Weights of a small GPT-style language model, trained from scratch on English Wikipedia.
Architecture: LayerNorm before each block, learned positions.
MLP neurons of a small language model. Each row is named by its layer, matrix (up: input weights; down: output weights) and neuron, and shows model dimensions 16-143. Each number is 128 + 24 x the weight over its row's rms, rounded and kept within 0 to 255. Numbers have three digits each.
After each neuron's rows, "fires after" lists the tokens most often just before its 100 highest values on Wikipedia text that the model never trained on; "fires in" lists the words (lower case) most often at its 100 highest values on Wikipedia text that the model never trained on.

L5.up54:153079136143143130132094099120127130113087109136115141122137173087155142140130127136135115164108164155124122111157113158119113094147131139154105144124133098129139107091177136142128105143128176136137103131147153166134115142151159138101088163136146126131114190139153101099136135132115112136112098136122130112141162079135127108183127127111119129127094122119128114071164096072096099132098
L5.down54:106094129115115123130139124139095133155153115126132072137120106119133098095094145097135122164166119141129142065143130135160118130151127116125121126125103131088113147170147118129090106095125137133125123180170154133111067116151150099148138074159117084090129099125166121133083175141121084115138118124130155147130141155131101147165127139150099122126094158141082153141163112160091140130138
fires after: " in", " at", " for", "In", " Is"
fires in: "the", "initiatives", "isotopes"

L5.up155:129080142100127106140110129178119115119139104129075159117098118135125152168172118157178137112103109137160148098149141112108101146116115122096093149157155120149145163160121146127129116160097137138094094139140116100194130117132154180137147133140133133131139123111143126117162116106103064123149102153134114174116127119133085135110150093091141125146102113096161143164113109089120135103102
L5.down155:117125148137103154149138135102121149125174126125128092126149125088131147116129097120144106100147118110163094102134116114136128136114101144145119112158150093185178127154137119154130140145149080129171100124134134134130136057154136110095117091118131110127139122094141121148140126120152158129123139134112102141103107173153081150119127155107148164126101149116148125114162114132133139078112
fires after: ",", " and", " well"
fires in: "and", "as", "or"

L3.up468:133135157153093154153076120163115160128109151159116089131124134131126077147124151140123154099097129113143112185127152144149085121102113112150116117178098139123123144098155123136126126095157114105100105123091168116148131175155140115133150135121101117160139134117104080118094131107139120125158167148162090102132102147134106195158143132112143113120093158113120166113127156158091116132126
L3.down468:093118131144142106123090070106134137132110138100124147089142118126163117113118130136083134150132119136154122136102120100141092110084127134124138136099124130083141188092088138125142183107136102137146107142133090114161151167147092166112101177139137098120143107132122103160110194114118138151081172128164168101122142131127158124139127119132115081117125167110122116086147107119137141133092
fires after: ","
fires in: "but", "which", "who", "where"

L6.up617:105092137098152107122147133131127126132130092118117124099147163092135124092127130134140085126132108143120128162151122139150091154118125145168143103158127099137119135105103135134152128132063130120143126134111098163160115111146105136119138126127158204120185071116063153122139147134118157168124151141117141099159111136115138139126132154175128092159166105080118108095176135173094137149135
L6.down617:129106139087132086124152196103099135167122131110139147149113141135150128127129151156118117103139113085111150128175080113182085124124142179148109106125146148171118153143141122087102142141144118093110130156146085161185141150130139125117150145114092133117090123105125101151151144144126133175100115182119128130119113150142111143150103161103136120098138150103115117133105128139127135083164
fires after: " was", " is", " be", " were", " are", ","
fires in: "released", "found", "used", "created", "seen", "produced"

L8.up1:119114145127114151104108123114105128110161093087149124154157107128185114117137096115112171108160090139146081148126109109132098168138129145162110167132103124107116171129166152147121169148157109144149169111114124132127120110089153142161160110120195174149112111094104158115098120158098124142202175103092161121137107111144107151114111123142124114105086117101139116122160121122139099121113
L8.down1:129129113132112116112155127157120150112100115115067104125116089129148161146157142114167144110133117089101115152135123129181126119092137091122114128131171155140146145096148120107129133170150151128110118070163088129126144089088115148164118135110132119131087133163130101103164158131131141160143135160121081128101124128185165135123088149134103136115145140191089180102159102157102095170117
fires after: "'", " is", " are", " were", " was", " did"
fires in: "not", "s"

L5.up24:140136123111158166130125129159095177088159151153141125181155128110157139062165173119125135154114129113120107129116177145109125112158146099119140138130119137117123113166110147125138122102121143101101127158114147136139144136138150123123148128072183093169091113170101158136085101133130128173107154081109114125156128118125095106115093088087123116126124163124137161082108141082118139107122
L5.down24:160105111169134136106126120146113123095116153133135157155160136142152136112132137118116155123128141129120127098153122152110117051132119134125121110109115128094133140135193115121141118114075141085111162093158147145153146145112081147148122133187110121144108182185168119160119131130120135114133161105112121096124122094100132076100153150151125145099132128146108164093111127158140189110146
fires after: ",", ".", " that", " Ad", " know"
fires in: "as", "what", "admiral"

L3.up576:111118155121156164124121141118116168123132137128115114162117138147138127135113094141105120157136080164135106176092158128124140141126158119142105091129093152122106130107135175152149098111149163108148088132108121117146119141117147120098131150144145137163105116127125128055162141143146145110167119189142117134097174085134183118176106139118101114159096121077173123166092116080111152131126
L3.down576:113099098128130120118138129095133126135117166107160111151150162136146102086132141177135154167069107148141140109133111133102096143151112139112093125146147091127103136097072183138136161140092104103141145133124143140121130189107110179127100137161135132139082133116158086119146104114114127112120132120140115150103141136113122111130057081194165119136177123117107132116182153093143146132136
fires after: " of", "'", " at", " for"
fires in: "the", "s", "its", "these"

L6.up419:122091157124121086110108148112112136130118108065150125141105153123153130115116116128106114166119143128140127120096080147154100117155148119127105133115136150085127176104089147131156124149071160123153129098128105071140102093138118122115149155143138130126130134169130159060138147088128135145165141133122126116129130105097144145172142128106108098152166127119161140142096136106114142129146
L6.down419:159110156061090135140146147129179197096150145119141149139096125128073146110112167177152125089105102118135125093106147130159123172093142123081156145106158100146112125109100133108103116141107166133133137166110152115128157129134131137171119127124115130141129102115112115162146109123118101123148171127124102129104121127162154160106113137147157176091111159104091104134142109140151135137124
fires after: "'", " At", " at", " in"
fires in: "s", "his", "to", "the"

L6.up611:107111143147156133136160149113121149136125125148118096083093158163185146138099095156101149152164136168131171127107106130123165127128158131128148145110097108124109104142093172109140122118129133147138168144129150153152127115111154106155147107098090123122114128115079113146124101125112118139145147101091154120132159100137126186101164117084105160114149147196134159128142109115125112189124
L6.down611:160140135089139129102177091108142171153111159107121137099149123133152121136154109107110120092111122096176165178107143144147143144124132150101091114152184113095127135119125142098172140125123130126107127138132126096091134141120123098121110114132125113119119128130141130143123171130144130148111124139110088126131093083151109098155106149116124150108113150110100138169152154080194124141096
fires after: " one", " some", " all", " each"
fires in: "of"

L5.up655:133135134098194142141119142131124116148157099165151136115094162142159181126098133124136136093108141094137120143109154138119188099139115112154121094132117121089063094113117150114105143118155127145152093161128155109121118134092090101118136145136176126145132123158151149088124132131106127132165114162133117145111170116128126106106162145105143131102080132088126079161124160107130103148113
L5.down655:089131103094130124138121128103175112110133165156148107115145143095112172138076091115187139135140133151138109091161115057066119153159129137119157117125134107142085105073101173151166137152135141118122100123137173164138141128148166162113114148176122132098140126104113117163168107137113130163086136123125130097147126141132070141099129092142131120119158129121141122103147130142162188112088
fires after: "'", " one", " ne", " out", " some", " be"
fires in: "of", "s", "neck"

L3.up556:090191122118127128142117103114111136128106127138101087127153153166098130126143116127161143147152128106128137087123158131125113119110118146060154136151133098084109186124126129114115147142118132115124141144137126114152168142130124121071125067129154141129112159141155166126165120121157121112123124123150082138160090049079126097134117118134110140150118142070159146097149141070095113145092
L3.down556:105063105106116129139149129106110122119141082171095116110142048142117157124145131123165118098142164102141137090147116106157145125144119095141118088107117132167150155147152127109182110109152103121127125115131115144115128137120129097119128155140118092115107169140140133117129150169081082158165153148136153186112123130189125160114129121110142117123106089129141081114157144121171127154125
fires after: ",", " and", " to", "-", "–", " until"
fires in: "and", "2019", "2007", "2025", "1972"

L3.up232:130121128118090117111110138098134176126090107116136116123143108170151105185115106103082105150122095085145136122125118093147158135119172096136101124154183193103098109154148133129141129115081144148138121120148124103114113109142102115131124142098112137072134145167147127085173115121147130086115185137104141133115121122175129156128112119099128123114122092100154116155090123089157123094159
L3.down232:120184098131156111146098117116118163161112109182163122161132124199109148124105135124113115154095107164129127105102133097147112124108154098101177164118138071149094152086118161170128143153143122128136177110086107138120108126120146117108114107118114124126108104096123116132114118129108150106128165147104110146146146137125118117160138126164131123127131131062153134155150119139127140108137
fires after: "'"
fires in: "s"

L6.up593:131120089153098135126105094094109144147144184174190129097121172127099103126074154105129099106108084140106121144140123170137189124109120112085164158113156134127114100131120120118124162106172129076091144139094158151114103145137137137098100097127154170155121124147129111141151112114082179106169116129127143133132156149134137123135127152147126124152091146095136092144147106096106166120135
L6.down593:128105142101146125127131131114146113147121169160133072069123128127150137162122124162142111122115125110151108133139121139138120147127146126136123163134108122134131105104130132116134136146129122151152135129090116124119124168142143128095095140114147147123110136129108105101095137115126138089188140165141136098121104139136120183133151125157117168121148126123043091094163118069184069146096
fires after: " of", " one", " was", " is", "'", " as"
fires in: "the", "of", "s", "his"

L5.up208:144077165133165153147130139138127100128125128101107162099128187138118163106119124151110065150114154133139140153091148113103085125130132135132105117119102125112136144108130126155117097155098146131128121097128153100113144148170181121107127114113131132108115181111144146113166126105140099108135100165147158151125164144141115137186137110121097129193131162089159083089153098123092100152128
L5.down208:106124151153114141133129138116122179108088125148134117139102145113108128100073118138135123128099153123147113132141105132134090161142094079125141084164111155111134152137157135123109156133116144122135159133146122124145138089130120092096136131120096126145129183150099135169139087126144092101095128124148143166117098122135098108091155087164158126121144141148137107165149169113109151102182
fires after: " in", " at", " of", " reached", "-", " for"
fires in: "the"

L3.up206:152155147077117150133107081176136186131144125155134129147141164161143114124157135155099119072104125133127097158152138129138163143121119088135129126130143174182138169111140107069173082112135102081111118136139126161176148120149150147134124123139093121124101105137133112129110100125173126122128164150126124139140103129128093184129106118130110119166135120162086134069106093061115133137111
L3.down206:132151125135110121168112170164154172115128108115140108088098101170153164155124153158123102121100138095152128141133111138160089099089116143154140136178108126132201161112134124130120102088097161134094122132158154133134108130154098125102099104127120154129155123094073118127151151137146102136144190135142164134121095105138128133130133084180167162109114116112122148127119122124135109138124
fires after: ",", "."
fires in: "but", "as", "although", "he", "who", "espn"

L9.up539:151104132156166107175118138168140154135177077140152069056126123146112140136106096153126122168113120122144151140122131143108120177152097156148122093156133135126152118136120147082134112117172125110112103137103138133173102116136148102139117179167146132134107153131118098126125135141147127150126110087128154134143160132168134123140090156126128142160156116085120097152120124060157098124128
L9.down539:082110161126095118145114207147092100135174103119149129099173141132109127131108118125153116103090119107148131108140179098126139148119143103145102110140126171144096147121145134147093135094139149110150151143118179113103071112134147113168138093160107129140134124081148112147103136114103139144112117148105149115122103117126116166099112148116144134154159122160140169118114108124129134126147
fires after: " in", " In", "In", " \"", " is"
fires in: "the", "one", "no"

L5.up368:139117187134096148111129123176146185138139117156090110141121188136139096149121125110103146141122140140124112161108150147134149176101099121118095104109138128099125111149067113128086096110129120120159129137158104109150135089191126103132111135149121129143113105207081101146181143107128137128134149150127134102129142102132125139142091112146122133128104110158116123124151099137163150131104
L5.down368:140129150134171150112131121124143126122095085104115133158131098147115094158120126140138147085111119127103152144168137132090126112134120107176151145117114094130102134107116109120115098099104133128103172130134144133126115173131107131149174113134134128127158138118166160112131146144126117165123172093133131127088162091126118127115160110115140085107174124131156121120123156126145103125132
fires after: ".", ",", "Wh", " Th", " \""
fires in: "as", "what", "why", "he", "though"

L9.up107:142116137116131119153160117095118125149131078137101131152147146124111081092125134158102088115116102149100121156154131104187093161107145151138106127127101122117150081126112133104098185132142166107086068113140119137138113160128153137108164150141178129137155162116059114085135105133110145138096112126117122127128128097154135102126130179165154134113134143088129108143165077132125127131152
L9.down107:100122110106175106087155146135167120102076120119117179130072111145119114136115125138102127113132134119131067118124097099160160140158161171140150131102107123144156125100105118094107133136143119107096078127113114089122136138127130115137098129145138136205128133100151101143124127155128136128154149133106124157138136101128139118124102162124136094072149168124130083163141131117114096099146
fires after: " was", ".", " is", " be", " were", ","
fires in: "used", "released", "built", "5", "sold", "6"

L3.up256:133106160138186135153080120149120137129117132187120130116128129143166107174154065120123145123109079114119148124150156172105143105173087143104162158141104126104121128101115173111152158118079088123155128153132158113093141083166142133098146108113135147103155102145115149090160128109118158143183086107090105079117128105160158117153120128120136119115125148081109136131120131081114075139119
L3.down256:094111136125200127160140137129109086164150136105097132101155103088125096117167127078094192089129149130141145168145141131124129174069136152125123112161098108131159132088125133138143145121140113123082148146119162163072153112127147104139173131111106118131116164152101161132148162112118092139153158149103122110184115114144132116077143097087140122104164146110122085120149118129131099148114
fires after: " one", "'", " some", " most", " all"
fires in: "of", "t"